MLP neurons of a small language model. Each row is named by its layer, matrix (gate and up: input weights) and neuron, and shows model dimensions 0-159. Each number is 500 + 40 x the weight over its row's rms, rounded and kept within 0 to 999. Numbers have three digits each. A neuron's up and down rows have the sign that makes its largest values positive.
After each neuron's rows, "fires in" lists the words (lower case) most often at its 100 highest values on Wikipedia text that the model never trained on. A number after a token or word is its count.

L3.gate258:482497536491465575573469434460548456534564455464520447524509496491520499534476478604473486534460521538536501510467549505520493468541485536386565535473483502562539516470457491511512428431483523439458462554614565493492517493483505523491492604448487482526573531515485530440552472462506467496427559467524558495491487532498456461485491552531467535488453573515541511513557535431517456426461540570493458499484542499518563517505539487544529497571481481473467463511508509503533440469555482
L3.up258:528469438488490468487524494432491538353583521537539443488543570473446546445456474472575505513464470467436555464435563464532503452449555478469487481504477463483564481540511528448512479519482521508485523419545481475547451474522489528624532476528409519468452541538504481511520468546465467488454548472524531535493499506483595509471523479460485489536511480477493516536471427513445548493546478473515540492484487498544542499533488496554491511589485545518462535519471574466454501464527432
fires in: "and" 72

L8.gate318:507535481490542499539455542496531428437497521522574514535464471503438526519454499517485476454472450513467530508479524528525459456513539531513496507543466520486504491495505479524540557569518598532516555547558423527531499477538547591583460549538497533457502450510549407551529532516550420550449537462481514492491445469493483538513461499570496520480482432493441450440504484508527515464544508594510504494588416552530473520523571469518490500515498526553518455508460537555460438574432530
L8.up318:448453426537479382492468509495496462517533599485507504526429518483523510543437550475464490489455461499490509593507500557501483452470474487550452474532480575493506524536543445545554531481485528554524493499470443547530557415559466509552523529489446523485529494486521427491539572513523527514430477552440580482501515463459452524513432474505524453450479416514497462420541526447504446509478554441525505500577482595491503493454497483556444508536540537495496485526450502531487522549509516
fires in: "s" 98

L5.gate182:481453510502453451476504522533566477520518535477535515449559567526470481488486548599541538516522561509551504498510447451545426520462507498590579536479511535520441480531511520478484448581551566512570539574420504517537510484434511437574443458535497500463489489484514427486560476511604542492551489520512503549516478587442477464524535503484486483506461537467546513489466503556465467488533515526421514497528499517479545469510449406533464489517481490551482419537495496442529558527484482
L5.up182:541478467494491555508511475569521539509462476511436505519484394527445466552489535535407453539462490478529550503521410525572433544479487506449537455438496502517498514503475443548523440461527445469502510475517538467542479505497455440455459532531508497450482502477499513519476513592490485462529529513533518473498403554529524534426540494547481498567525486518447582531485506563487535458481453464435449478494537475526476452492471520531555566567583456409555543514501508483491418472490550
fires in: "0" 28, "2" 7, "1" 6, "7" 5, "3" 5, "100" 4

L7.gate251:424530517504525512490485539506500522481523489442459459490509501535542466484532524440465520472465394491528471519540534461477523551525508553577544489575527481491483483471495440554510507469503486554493460421473492532480484525433514540549494480499577524463609481501569492500485557496490474478475421470524537421551529544495483556534479455505499496501564487445492498445461558545543499458520556539479533504496399564511405581572484484459536480513466537433534538502505424502531497505605485
L7.up251:462473553513534513569516543523508478522445477490500508573536478540463487529497523492523463526489577479513463510497505533506522548486464534497477552559473487521594523481488425571487472450495499557528483556443544525458482565454496544486486440487593491484520494523502556443483457484548467442489533440504515486486453422491441543463445535448562545489596484474509575529495527444546439494472600480508442549487468530492506542418461497452538494479515595436581468436524501495489544512496457
fires in: "as" 65, "created" 5

L7.gate249:509568554435559508538510514488475507536509540531530527508544445450484469448552528462486526490454506490536475466489515543483567527486472541447477505419528508453530425481501508485542466552442460600562489489516529518501461370553476550480501445483525475518496522489438458482473505469492424514419541452544522434580458532521488452416523469502425456478529524425447536548458488517447517486461485504412485495582426469516505450537533453545456512508501483540505495431497466487507467520481501
L7.up249:516554482504528522490485470534499506504534517329498536538569447534533529524447522484484462467466446549495475461496567456431530544493448542539520443446541547499557443536497557464500547532400458552531522472539529459499581510465520531464485476506532438532515606518500516496551487497496556493524500421439516505484436508464577518550516558517520537496521572424461444468523509535478555516486483502529536497512498522476434441463502485552443534522476496560476522491483484451454508486535478
fires in: "was" 38, "had" 30, "having" 7, "have" 7, "being" 5, "studied" 4

L6.gate41:551490548471510485507491498449558525462541484522470501502475527456540429463441525543457485571459456484555529405543589560485470458494455454563457553473566509438499507455515549504518430482516524534511517434498546457525468404464513500542454525482469484533519502527463487537521504485539458497432522483500536532518469491433574500441567512428485531583522494468504495485446565495467479490510481557513525514521545508479513576479405521538533500562444476445444499465598478493516493516575450
L6.up41:506479579509498483488528512440438506514477541553539501497514452404489524507494534538490549507478563518577446522541506548444483519497522538455481470470519489423531452514558508490542487606482511442516494488511560524501420490485459563497488513497509509506423471598535498509500501491507430483519542491407543544497499543432512577493520504484440433525512449436543508533502453512527516512499545512470461446570542485535508466485414485540568465577453494428505518470542498525517478563608463
fires in: "and" 53, "the" 6, "also" 6, "to" 5

L8.gate285:532556481508558508497489526442501527472504448441513414499522476488512479568531551490459523440473482521473567503538546515483547469523482468464479486535515506484503442477565513562436524465530544500489587563550480500493451473521488497483507562462599605480536511503539535450441458504464415435435489444492601503497531475477486505473426418510501510513516495504459521461481515498465470447468471519445559538505431517528488510518553544509518509494537480529535450471490487578465449609577448
L8.up285:539558563487480531550494502473525479471479490532529517537520527425502478514378492533515485577516489526545422457482513484404484573501469482500533525473553516493550491431561474525458576466485432520435543502445456465576492489533496492556450519485515509529424526487504478563448507487529484485473519486524539546530541467451551514527518599493513504465465522476483412520469434454489506488491544488488509537565511506531470490505426499536508420519368487469542521491562458565538505490559485
fires in: "s" 75

L5.gate297:487499516475515573578469476462483544537538468396484523551457511468505463491540463453517442493521540564514404450477503501475509473504448439454550539466537517487541438448452460517579440509495530534516507541494436582473524494479522509508526572480452570499483487482531505494563481512522440499496460489452524564440441493467555473524501445444561493481551570479510493531507535562461566476452524522415424481492505555496511532438432497536575488499516489435502445448491500450520440545484494
L5.up297:536512563497510615501503516414489458530508526494490541529431518526563468471460472530517469523511490543568471500440569461485481503557488477439487512488543503503511455469514513474556557541512509532475461480450526514469496536438482501515500464511400529480480560556429514492556512529501456525537589503448478562482545508461497553500468525475486484486577525579488457498437509442471580564499434504574523539583467545462554515427460474495545520561484486553514452549505422522481538527559473
fires in: "between" 25, "had" 24, "both" 13, "building" 8, "april" 4

L6.gate189:438488544570480515568492485440536512499512506498497512522482500446519520514452565585432513569487494451515496438534501475608478547457505502499529568433506512510530515440413513438516508540533483556493483482472488528497526453438535530495506492548512529492522520567507410515528590534469485427482566470444441496476489519519516585501532540509465469514471521466454436485510514560543597504444481481554437534547522578486566525459480521515481515569523527523506472488550466435548460496468558
L6.up189:463549560593530464570458487432458482526525441531540499489519466449550510531441534529483482554522450438509515443575471476469469536469468506472549565470507530420509518500516498419483527535462462545465454407511481460492530437515549573500524480537466510524489508495536453498500549446507442490507518535481465572490455493490508566520520538530456518454515558497508418469537511453430538492401542565499410558575511450450566478494499546507427511492492493519476550502498499484550466505532508
fires in: "have" 50, "had" 25, "has" 23

L7.gate431:454476538571520632439479544532539549507536470516506460490432527458524466500493476541448456519513571479537438485531468518500482494476519487487527441505447476509560550493499526579462453468590593547512445430526504471536498460524550433502500503530529541438548507489482485497471513548567579516447544469464455413446396496508543465457484550542482484482494514504471544479433521466526441503497453511471484515487550503423555509513495483499446483475492475561489444502494480513600516525495513
L7.up431:524454562571491563390520572517459510485503512574504442503482521509493490523511485519497506532560515499484440547520442526482457491509525478467547442487467450453522518562567454584454475527559535547452500453509481456500510507526482464528510432512451511449495487498483524475504440525563549498444577466402511438492431512513509428478461554563479460496527494506559538500501483483551424552557509498518468532517580456494542489547518495488456495492539506625573468511446481508558486501469544
fires in: "votes" 20, "party" 12, "date" 6, "win" 5, "rank" 4, "10" 4

L6.gate400:461540473508468521551448517552565524482457511512489482521503608480501518471494544492472484529453513499465524486539510442556554546502480460512509484473451452553493464499489514491502427410506535457500516517472456543514535456508511427490486540543509500478487514445499445547543513570487465503402503413500428508480495504506472522504584477450630447536429453582486481438529524466472485467423495478475484504478544556476467538518464480465469526498518494382437561496561504519462458488428532
L6.up400:488533545525466531466492578488497498433507569528546533489518520519496554466441485527512485523585471503496453506469513485596514597533481492514481505447472475449525482473527566468503538437516498488485446478493591519552505417482570493507540532523482554481531512502513517576580502508420529505537533506443365504531531522483474532497558491492524452520467474561443512502468513428491536479490466429514528519467448510571489473592468546457465500560528468402487524531538463481439510489451492
fires in: "12" 16, "1" 9, "11" 9, "100" 8, "13" 7, "16" 6

L8.gate139:529511442506463520563482427546516482560545496523469479516496478513516529519547416456529490550522467489419439510468557446484524505467491448511454526473521532507565422495506581512508496533493506481540530488513477476499463472556430497452532439528519498596453586488525529509445469487566562501465449483473474533509508469498489434534541522433484575534475499491459508420546501485464540519499425533435489490435494478575519529557526527447407511534481401564545474441466489465514553540533496
L8.up139:489458511490502571530480455546551490517483533564547461586540492502543486481453534457473462505471553471491450498505453544480607497446499466510445466508477529567451484517473395555539443470513503506422456533558525541496483573440496456503496446501529440459495534535517469526518581447542466505512454451456498544533507473508469487504520523482455493492408547510462474456455556518486536482485500448468503547456576491471412514523577540442506592543509517550503458432477508492548561495491539
fires in: "he" 89, "families" 4

L5.gate97:516522488558530530478498538505485492433544428440522463513520502506459489474534497596439526514510503580554491454570515507534526443572433555418471470506570460467542449501451521449442576481465492536534521550521524524437429503447468501560461463464513536524492507475468517567453483470483506518384474471474517470492462543473593507488465540524528518544497473469416433546546475483547516481528535511469458550542458466547520558474491409508500469490496508511529474495611479498488488497513502
L5.up97:450505476510479458454542541526463520456542566538471525482526456495461493533488446483497515462504484515502549437501505550552458476510452482517528582593487574496561548550429488538584550458483466470539488550492553609466507549417573516540492547519511496459540506511517538599447490458461438454475468439442475503521470489465467488489484458516516502548493509510464556513456490522492532531522519481428445495489511630511486492433482540520526479428509547490459519480450492454422466475472497
fires in: "12" 33, "13" 15, "11" 8, "12th" 6, "1124" 5

L3.gate437:457513516496518447440488472460505482554584499534463493508470523524448453431534594503480488452464580517511538530523530507492499516464485530522435540439531518493479419559445458508590477430528486463482538473522492498488552467538423513531510551429583507466505498467463481496530498551483448441486538551426429511453491529541433488480467479522448484620540523442558459532483510505468536506455414511510486490540519536502519476583477472432513561534466466496488426497476536545545505525506526
L3.up437:552516499495511397468432500503517449455572534549520511490547438497482506537440527501587567495503523466554540456487512559450448492499515482532475473445446500503448457505481581420463445445537492513560547529495509479550510532458437417536493510446451463535503504514503515499475440488487483507405551498478503547566484533468557461495583512461482552554576481475501510491544539476471457538466436479534519535497575505502518580467474549574479520525513497449512428487482428484562465481493480
fires in: "and" 95

L6.gate26:481453464546493494531470469534508542515500526492507472446494524539532507454493494498495481507523475502530476504497499472540513449513497407508432553446460464509495524512535514443517497519506609565541525400452450553462545555463548462501527546549499536562438449481497425536485554459484545599521575549505496432533493450532500492509506505517503533525579504498395477505530501613550504536473529537534532488503471597495528481539474488552538544536467496553564423497511556457535454504555463
L6.up26:522465524570544493435450509529530560488478523528498477449533460484514544439540522452473515542515512545531487524464485445512497467505477438510471559460449417449573564496530447492520521596463545536498499486480461537488561581507518466485511511534495443565446418510538445538499573467500527573498548519496463440549470505480409485581486496556475462464594527554450466510506497519532494501520529518500550493533473558546507436553482449527501520568485514570594476536468558530473489507476487
fires in: "can" 38, "may" 10, "men" 7, "would" 7, "did" 5, "does" 5

L4.gate411:535544461537423537558556504521565505507516520488480533502508485531428469490530525488472483508459594569486503422484510510608496413510484494530467495527464504542447511480479480508536524433552537476541488557476500578493426473553498419475542484454488508539485474478521535496526516563449491474447517458569503448498476523500547480522534562432570501516446452400497546525538516497483533471469444475454477460504492501461575596443492445506574589519541490463524488521461518526476533475441502
L4.up411:577484470551471519450477509496449466509517523534513519504616459525501463427554488514437494504486496520526585502501408515487491516492506480539493480460508552466444499566511445580544563471471504524514551472470535410421425495458501436490474443513567502473450519544504503483490438509533515506477516396432523535542447469514469463496528537478514505589441565423489543449505508565519495480420527471411515509538539460509523485491446486535495510541437450502524487514500501517566531483546477
fires in: "12" 20, "17" 19, "13" 14, "11" 7, "16" 7, "14" 5

L4.gate118:452467507497501456495496501517614574523521508549511476489474571549444470508422455503528496498551512522501514465473557428534511447484490453521437522539474535542472445545457515503491510388525500534544489519443473536465463436519544513582609541539528489482457474503558505583506455550510543496467482510496469525428462532478506456548526530446495518464501498447484403508496464479412534505435505495546523507536506481416482489493494506577427508454458567436495494526475539471463535485527458
L4.up118:432440459524479492434484484536504533513467568495490534481471529529483468497477450511516510561556515535522482463461453524484521459555528428452462573433466542522508464599497463492546524477523542503535487547552513513506480476541515442517539528544544481460426539561509497555462512510523491542584513534472472487512451575513412496481446548462456538443476487519439490508513464456437517546452530452544509517536474555414463425458529581508419487504460568451539467515443561501509509529559538
fires in: "may" 25, "september" 11, "july" 8, "march" 5, "23" 4, "22" 4

L7.gate92:464468509513426582512514529469460499529481447544530531437505527525454486533515425490473482504512461552429454537540534526513530461522535503427546409525544498576564506473521449447544456457587540552521493516536484456514441523479463485481492511515458623486474522485516493542436495581530549479435502509471424437454449449500496459473526469484522497542447462469412530526473477495501489536493480514471426474544586440500497516496531496529487482575553529442464416531524499522510497490456516
L7.up92:456550464448554459443457536490497424471471511520543544484536537540460443468493435565500559504544437454459381482476482482545460504501451479552525551508430487557530444555536489501481452564478483543493501502514517434480491492582510504524510467554449583530535533497504513491477507501522565485500495554478412420519445493580540464465511482541502517514500497478496550503455505496467577540536557502487501478553553469533533435451481595496513408462470554476499488466495504444536482512447535
fires in: "votes" 17, "total" 14, "score" 10, "rank" 10

L6.gate50:548470533511467441513476460495471548502455505566481523543488494517510482508434526527460438464513559476510435542468517485547498469526510537436538396520547421486518532468509490544479482464473469526522506435570509515559476409452510446516446558491444559531474580466465490516451483600534538509505506449482499563574441483523468533453517567462487493503462510426563516459460446572508527468472410461429464507538490575477537479503518457475513483512496498434520513555500509552453510462501436
L6.up50:521484498549582425573524497587459509495529504506441506522569455456477531542508501475472491477508451489537487493434474495432506515530530421420466504451530525476424480542492431478473518520447514572516479403438486513504470454496536493562419516491473562536531547521558505464468582557505524565616492512504459541538527578508493547550453472569466441481513512484497436471519499557531496490575480503473477501551485502455488475505476407512536525448472471528526516482485538541457507480491491
fires in: "took" 12, "had" 12, "should" 11, "may" 10, "could" 6

L5.gate416:434544570497527486504506535537579497531514545522425529586493489544475502509510503574449505475583529533547505486542582526547489492537490496512516442522527519530516537465504542484486492422559518481531506558497526505501527447469439455435431506488521558493573617564476478565490463556504524497496563476507431483401412486506579466546560523478506524510481513504497466440543534495562464492485508444471414500488498528461546572460451463507542497484506459508525503529515449547504474470500558
L5.up416:463463457532375501522452569464485519499476449479520509509439546472489521536486478545452432590505510519521507528469474452524457604472595488504536525424489490500494549481554452493517481487521507494483439533461458533509482504510546487510537443497468370486505436509510511507623509512399527518545418531559521507558486515447435532503513529523505487545465553505517467525522467469447524502481485472518512472503492539481486466491548489492524569574531545438511479467581493470452527502482451
fires in: "1" 45, "18" 7, "11" 7, "10" 6, "15" 6

L4.gate372:488529487467467492467459497505478518491485482481520462485462509459543485517517503475421426476477463575518524523536451507486532457519447458536604385546516489573512465467514453543486533513558464430536443471505491562463530495438526533465441482550583573550446511495524457463441554533464462507492462477474466513565433517504463523489493516561499450467517536474488419506496493520597511470496547546454483480510509482541495547517473545505466503566575400429504445503554430540482497536471522
L4.up372:488511522479481500466513457524520501537478537594469573492431502512537499485523531473497495496507407495437543577505478490453469426500476435551460460452508518539553515485560521593506478470534488507463461538599436430530498509493493585489416508564528553487549476528517572459460546491509495513517531455451474506510560530473516515436479503475509451508483555464499449491535477536557517452474482609502495488496486498492558434503562522395432537571503424482498490523499491499448477462471550
fires in: "one" 53, "population" 10, "votes" 10, "978" 4

L7.gate93:438512465494516466475458531488498504522527450516504464441459590486464532523494487482477471448539465490545542469580491511522476505483481448550477463530450431502480496527496551545474582477521446550522484413565538559486486490512567504487473478564507486457490500515458442586523514510486478539510544517444384497414426437503541439544519525424566508537532462471505470472550557511492502512460560548489461501448453534449509509487521518512496572467479520426472489422471509418498557532540435
L7.up93:423462385509528486519458502531451600500503564508467515607518475522475535470499496503425497527529550594549542487525476511500463574486508522513431506501440487464567461546446525491483450476523496472517522518516516582525506488454533478520507461541551510471508545549589525513471509547491465548526489505464460538440496506492519476460433461470447481504444451526468481452513546488510528536444480503525498512507525609443555586538555536485476560491542503511476467503527520535449519486388528
fires in: "3" 11, "10" 10, "12" 8, "1" 8, "18" 7, "25" 6

L4.gate335:486446460501477559489506513486460495479460505440501526475538527553466492520546512465416417554489519555488573531501519529556490487568525554569438455508522457537509432516535451468538501458508581565510531580557430491467512481501495446531498470516582552467532576430468470470495465504473514481373473481495489469483462513548460474482467509488534460546481508441504535448537508545507447451425535506475461510511554555448475533486587491468451522512510496420486525570499498528564508457455490
L4.up335:508591495492538515472472535519510467493505572456536452483546440502493531567538519439483549473498562608469511494523473499506563557469468455505555552530477583495487487549539432508566471519539542508514443533499485544496504429494474500523462508464519517516516488483532475437469558549411491512507457539544503476492467501468485455487510449507527467495523471571562576533511489546539487552458519481396518487605426481480549476545533569463528520531578491396522520478498541504516517481423501
fires in: "14" 14, "episodes" 12, "13" 11, "12" 11, "episode" 6, "18" 5

L6.gate411:571528521459448400538490524484428510507544506519535548493544525417492555535467594478480496487546487484496508529433564514526513476543421518438502501496467483451516421532510451485509545574452412479453544500466539439551518524529476550524542424532479470517471515550499471465465534448505452494515536471471440574535547499507521542485495565544496456550475508508487425511469484469441512490476486523441580546526496542534512486516553509451519446560474540533467440459522456419529475548439506
L6.up411:441513495478479501546479547510486534478592527414518501556517538455560471508436539559400537499550472508509520455545485497554509449544469506414536555445482532488493445550493434520511457511531458524553532483513538484471530513533477508557537454503460521447503590539493410502481540488523473534509495474463489481494483452575552563515518516494484545576509467465453495469538470530472530530527449501475543521508578536476486541514489445534516520513487581397473490437519437395570486493502460
fires in: "have" 54, "has" 26, "having" 6, "with" 5, "had" 4

L8.gate93:454514533496500475451483468514488597500510541532550470504507486489520503473504519480456453420431425530583578448509544492487467497552465467509413482549538490510526468504502515564522520535447548514517492528522469558501524473547482543556491532487553506566591473507491447468494520515540550468511568492546515518498521445482445546545513533462445572579494536514509510353505535492445475488462519562545489470561502583517529513575477497442505495500465539438517459522555540520480474542572511
L8.up93:435545529457498471444481496496460516594461561514539533485531500486437476509479444536448501491533508488579522535498495436489461487492449436474447474547533534496571465563539540513514553537526612530488529516486493470518456437482498511465475462543505517518488452535517441501468509486526530484482542488459586468504538517539441560467510427524451478567506439404505582441498528470438466496501539560467460513552555514510595437543495469470547537549577564499490515517495544518486527506514433
fires in: "the" 94

L8.gate434:551510498577536495551460469428500465569443465509502447484551473493481454500456433436517529486458424493480526517462474473498423530512484589517489533533537479459454502527525521491481538517479483540465499483460441479504480526505443482515468505517532497545559567530503387481490550423570498511567557526498431565533497487515462534530491535529536541493488536522491467430554475563518515516463520558495485558491491573480546512508417585453582480487534492532553432519440518466531470521465589
L8.up434:483556497458497519519459450465445471544522425519494489497522506544545462502491502465446455511444411525503524498558509562530525452503495535505542461503530499547464483515531479484491516485412520527489583463469540511500566478465469598470463486468402555462507507527462419476474516477488515529462517482509574386541499514513397461504538542540486528510495531576491519456555463535528444540479509519406528532481461487531465505415501541507534479432527475567474466471520438502599504560506489
fires in: "a" 75

L5.gate80:494459520497562478499476508463477552495576444478464492493495493451477482549483466533534492511471455508466512462511553463442486497482474553531566571526470522452510417582481478511510560416507501553447561470444546496474514468502518538512460551456492522532436519545552470549469489471513451501482554595506474558435473456534517510489507463570450514562490422415554417460488563575496482538468480491479501520451440539540522480492427548578455471504466463466475485496477445431481525571481500
L5.up80:552562513502486494462565576479504486508509505496536536531540533420474479464538520552456474534519557520565529497626514505537559551414521466544453526517526553517453506439493536542502541433514523549510471447539470548512454458555556501456483560471537485478521472520501482495532524560520514485528487423479543539473489432549555535537504500486592505400403530469438553489496452497544502511507482485501572522452471489414442505487564484467498435504552534475516500447498455515520471534522482
fires in: "from" 69, "10" 6

L8.gate151:481541504494528449489543506494474594510490524559545527448470524493546480486529556472498504529504448530540493506429516507543417518594441502479493503521527410509470578429516555482432490504440567515568525489515527503534484425442544503492501525507498506541494551583478478487508518573594442493502550464441543437499511472501440499574457460541563580513475490505502507441492473539543469470544534553485553504498443565537507473467482478440535484452496511517476501558522538476423567551488457
L8.up151:497517592538478487548506470538554526509524507583509432498464569476501477480553503548449568514490477457554481509460441468541456419504498551436508424466447461527526584475478506463544515546501526579453462467482507526524452451451542506504488525519498498573488435539497512449571531505431477518530575538515490531526527514525529520440505464447466492523500504483525464459556572530509536469532413490518445471519470560526543486542440494542599461505450507511505449546539506499563422554523539
fires in: "can" 38, "could" 13, "should" 11, "may" 10, "will" 6

L4.gate393:404518484583509433505544531521516624546486489480502512513457517473526535442507421473437453503498527512496522467527508541473532505502470552470574476454558490496485418482522491489487527495531403627514436585476516586503486476466522540487526499523523504477482530446492462488466562541509559553516517482511502496471474556541520508448417463507532513448485446561487509486542485564490461482472515473406533499485472559501428507432475558460442482432501466480467482500513471454497470501443510
L4.up393:447570453527602552431540540413460467472439459475497469474510516483516482533441499477493517505469490514477467497523545530531492500437526460579488513519494463457440459459573507449459530465499469525511440411447433505573468468550531522472451463426511566430487517484497515522425536515507515551557498469480499507515547461430497545545460562509497541575551455502455527535463464465495464486546499515443492479565449501449466479510562453443522482519498533496438511510519442475453584507447486
fires in: "of" 44, "in" 42

L8.gate148:482531447548534505490450575483501480514475494557548531565449487501480473543475489559493500444431529589507519516575463500502466466581539540505532502465489506444504527514527510544529571531574530510470475495494467513536518427478511496474515574507538617473548504522493522544479484487478483577473509460495435482462471530494511548465537543430516468503480492388511506376495532518401458492533529531466524556529479576386483538472503546544498471491493516494519465496544503493546445537482549
L8.up148:468572489531490521519499529520432513547496447409571531506490508423476463464425497534496499458513533571469489480452446513449517517508444503468487501517463603504529501552513510510550534491530464529488462584489438521496524529613421545483475457474551577469500486473502431413522498501539494451542440463516523493536484471545509490391455499477489483444515447423473411477456563503515506480424509474488484519545431463511519517474496450437475459514544461511546497483478493492447509472558483
fires in: "s" 92

L7.gate309:457481456471501458534522508515494485529524499547556497503547564526491540526506505539442534554465426378528468517545500468527476484437460470564445504532525464502500445492496497513590469544452498504487457413509475567513435441464563582545538448462496510428609495439451429478465545457541546519557559529460452493577530466530502517491455555466505499503509471488463516473556481480515561479504549485495469522485453491494544473516473540452474502526538536521547552524560406553506512523493526
L7.up309:472527463453544451521567544488463474436513530494488476389508451424498484528482393486468485491541491434535517493534552549505450539483406452529467521488546507464489522500528501535500552553471478557456491485442616496534502468545513521521537522576564526495482523505599456435525458459478511477498590479507516484501490490517448532464496464508470470521517440411465494503522514519465459509452565552503546472561462480477565512467485568476498507425497507556485487480551581532535520482468454
fires in: "in" 78, "the" 4

L6.gate38:579593509490461403485530506525523567498480491482484497470478536477478488512537502513436514519498518469532445482471521424509439522473470453522499478473465453564435520517540449484566473564465407607507461462429483498527533437495480399509494449522523473521552514476484424498445527541460512433556543498445428533526483517525449514568490466470538492596469502440462454511477523489555521486466489486491423494522483558416491480523461442508532493493512472505483426448490490517488458441483512
L6.up38:499479518468548525544520471527466450457542520435556489492549456475419488526444511566502505506503503455537511565492467483530438493443388485508547430476473499446531480496437502548568541552539503464492581513504493507517472452450506508530531488494470448517474422436549505534533503506433503425494486479475440459496520508437491511451446544476485532508512483477484528541453464510484540532482480427504560552496420465601496573412470505558441469527496479539541466548539473502513441417468552
fires in: "2" 20, "12" 18, "9" 8, "17" 5

L3.gate186:459532472476519556524460472491476566435536457475506500545471511483477449517448434542503404442508441400567484547486501470512488509492504475531495495490522489466513483566537498451508535506474572520541486471433529543412424484491542508599521482536505547466509529455506496520478460449533512476528497514550462521527480484481438544459523506480523525538521481363458477451409472546407534476456505538522498433480510518503550533479400442478465515528470480473510519431574490445532519490511463
L3.up186:487571488545530529505467506419435563435515459470556497464517504428507528560474498549503497433469449447580496518495451512486477462491566557503541505526485445445530411562586432402511564520480521453494470494447480566481480480514552508558449493513502526482492536464523531455547441412502447483544500500509526503589544509440454557471471487557493485464598481474512525492473444536460536480485539534504538469571487486514555498469461479445476459516517533476492499409525516460504491505514503
fires in: "the" 36, "american" 17, "final" 7

L4.gate244:405481494503464512503517543508483554514498505505489569564509510502562487401503414519428517468572532468484525545552525459536567555480477533469494476484496514540494560506524481526455491520473528489536505507476510575477513497482566442480471512472629501554446509500529465505509519600508503519557477521439406490520497503497529556550507530514493481466414485497500471494555473610572510481513433515535514472522555542511461539413525551474504532368513481460532493472516487477492520510467472
L4.up244:545526582547491500472508551478391490573549524591477547459469534479519564494481517526461422504486503467486484467467536468462509526519575476458544493512489590523578539493522422476491553490545479529497432481487532495505567488441551483509510558531529546501566438474504520494540514486526479490486542451513486497507478512436449489504547436422493483552529549512503494479560505482458443539466529491478525527428546554426540469484457475454531422517457478535412461552559482469547512517462433
fires in: "for" 20, "after" 17, "during" 15, "on" 8, "spent" 6, "following" 6

L7.gate33:409562480528530592484467522530497485532555498426527520466444498455505522541516492454470556464519559473506527472504509554514568491459485460453518536562504485533485511460476476514559439496533535567471470500570460540507592540525497570442472561501496565476466517457524551546499499491459473468389506412486472422487493503538495481456480497584500452451496453487516552519519527451563500505470545559465536517522554504464505556555497497425456499462560451494523488555457455508466496533485585
L7.up33:498519511499532531456507504485496514539469509485442478540552529487458446511470418500453491516441510563510594542528506571505568491449530530474510497524459532566463464467465453505521497467556468558478498457500484496448583567521466482511538529550465498516476588477518519505409553508507510550444492475530465455461471534549482427575497542589471550489464447505486505431462547511460512579508544554454509493496466517412500471533463516442430554493560486481556452519555452510547490544414511
fires in: "of" 41, "team" 5, "top" 4

L5.gate8:511588536503450502503518516599498496444513550477479509513469516523524527473550582504493543548581470572547536524494482477523407546567512518501549507475448539453434528455476523474458514503544467542499506486508496508457525491500486418579417480543511498459567484439486540521552455560493464538557495458489407509586497549503482498555525438509474460599440523491525472484471548536565548457482471472458475432559520563428473547528477500489474529544486501477451497451549530503496505483500520
L5.up8:505485469432476529581446493425524497572487575548505471468534573481517471520500410506492452564443570513496545529503546491554487463488452483467549496465579445510574493430505457544529560437509465433526452512469502481564505480489544509515527497535552479507519529448464436555588493498449495523463501452568504462477497463504491545588535504535580467454452494589472508511563499530523452504462449476493503535525481533459518511440510516530603492508465536532539496536461503488507469492443470
fires in: "1" 33, "2" 11, "12" 10, "15" 7, "18" 5

L9.gate145:535521544423564492502485534546522482524474528515558504499468500517526518455537407454455546520487462434520472538511495541501455434455491558552429535478475520497514491472499501499440532472436540476501532438516567517556465448484503507456584499495534482470465564534485518467491498500578520493515492520458488564514503512536476569602517535470492566486532484462472455448478464506413481582432446539533551527481461511468515484504517592552482462448439484557575507463549407507583480496468504
L9.up145:472560472468535538472450560454553460471543505508529544508435519492467520467524503484477493487525393466461454586514545501558485493463465466491497468472468495475442458542503473503488500493471479475529518438446494533452469513510552497510486453540489562549502520494553451457592567485465539494412478543468468489550508467508565454522477418468495464434486466475516523470637471549477542500455467463535467571515493468502465565476491518446431436543527498540552524545505410517452527483543439
fires in: "a" 34, "at" 10, "another" 7, "to" 6, "by" 6, "an" 5

L7.gate293:457477421483443472491446529537539538495589513534484516590476500508504468546496489522452516497552505521472501497492546504474501509440481492509436511470470547462504463604456445485493528469466519571565511573459517487473418455473480466501545482527560435498473485537502458547438506595566511508440547469504491547446470524465504490524477540508432528537528434398452474523612452575450482521547474530480538558548512497485525477479524510526451488472458474469498448550547563452513516457480475
L7.up293:458503454531507534446486497530563536499497465540502599514488463459478470546536475465456518478562519568516432469494497551498494480543477503595507533498551514525467414559434481567491546467495543513480517520469492466515555519530538498551511544482485533500475507524489514514421452598576489454522439526517447517502489498556472452521436549482441515537605469522509440530500545502506540507504527550478545501490533485536459465530547558460516557540510517493582407469510520544391578508534474
fires in: "season" 18, "august" 15, "july" 11, "september" 7, "december" 5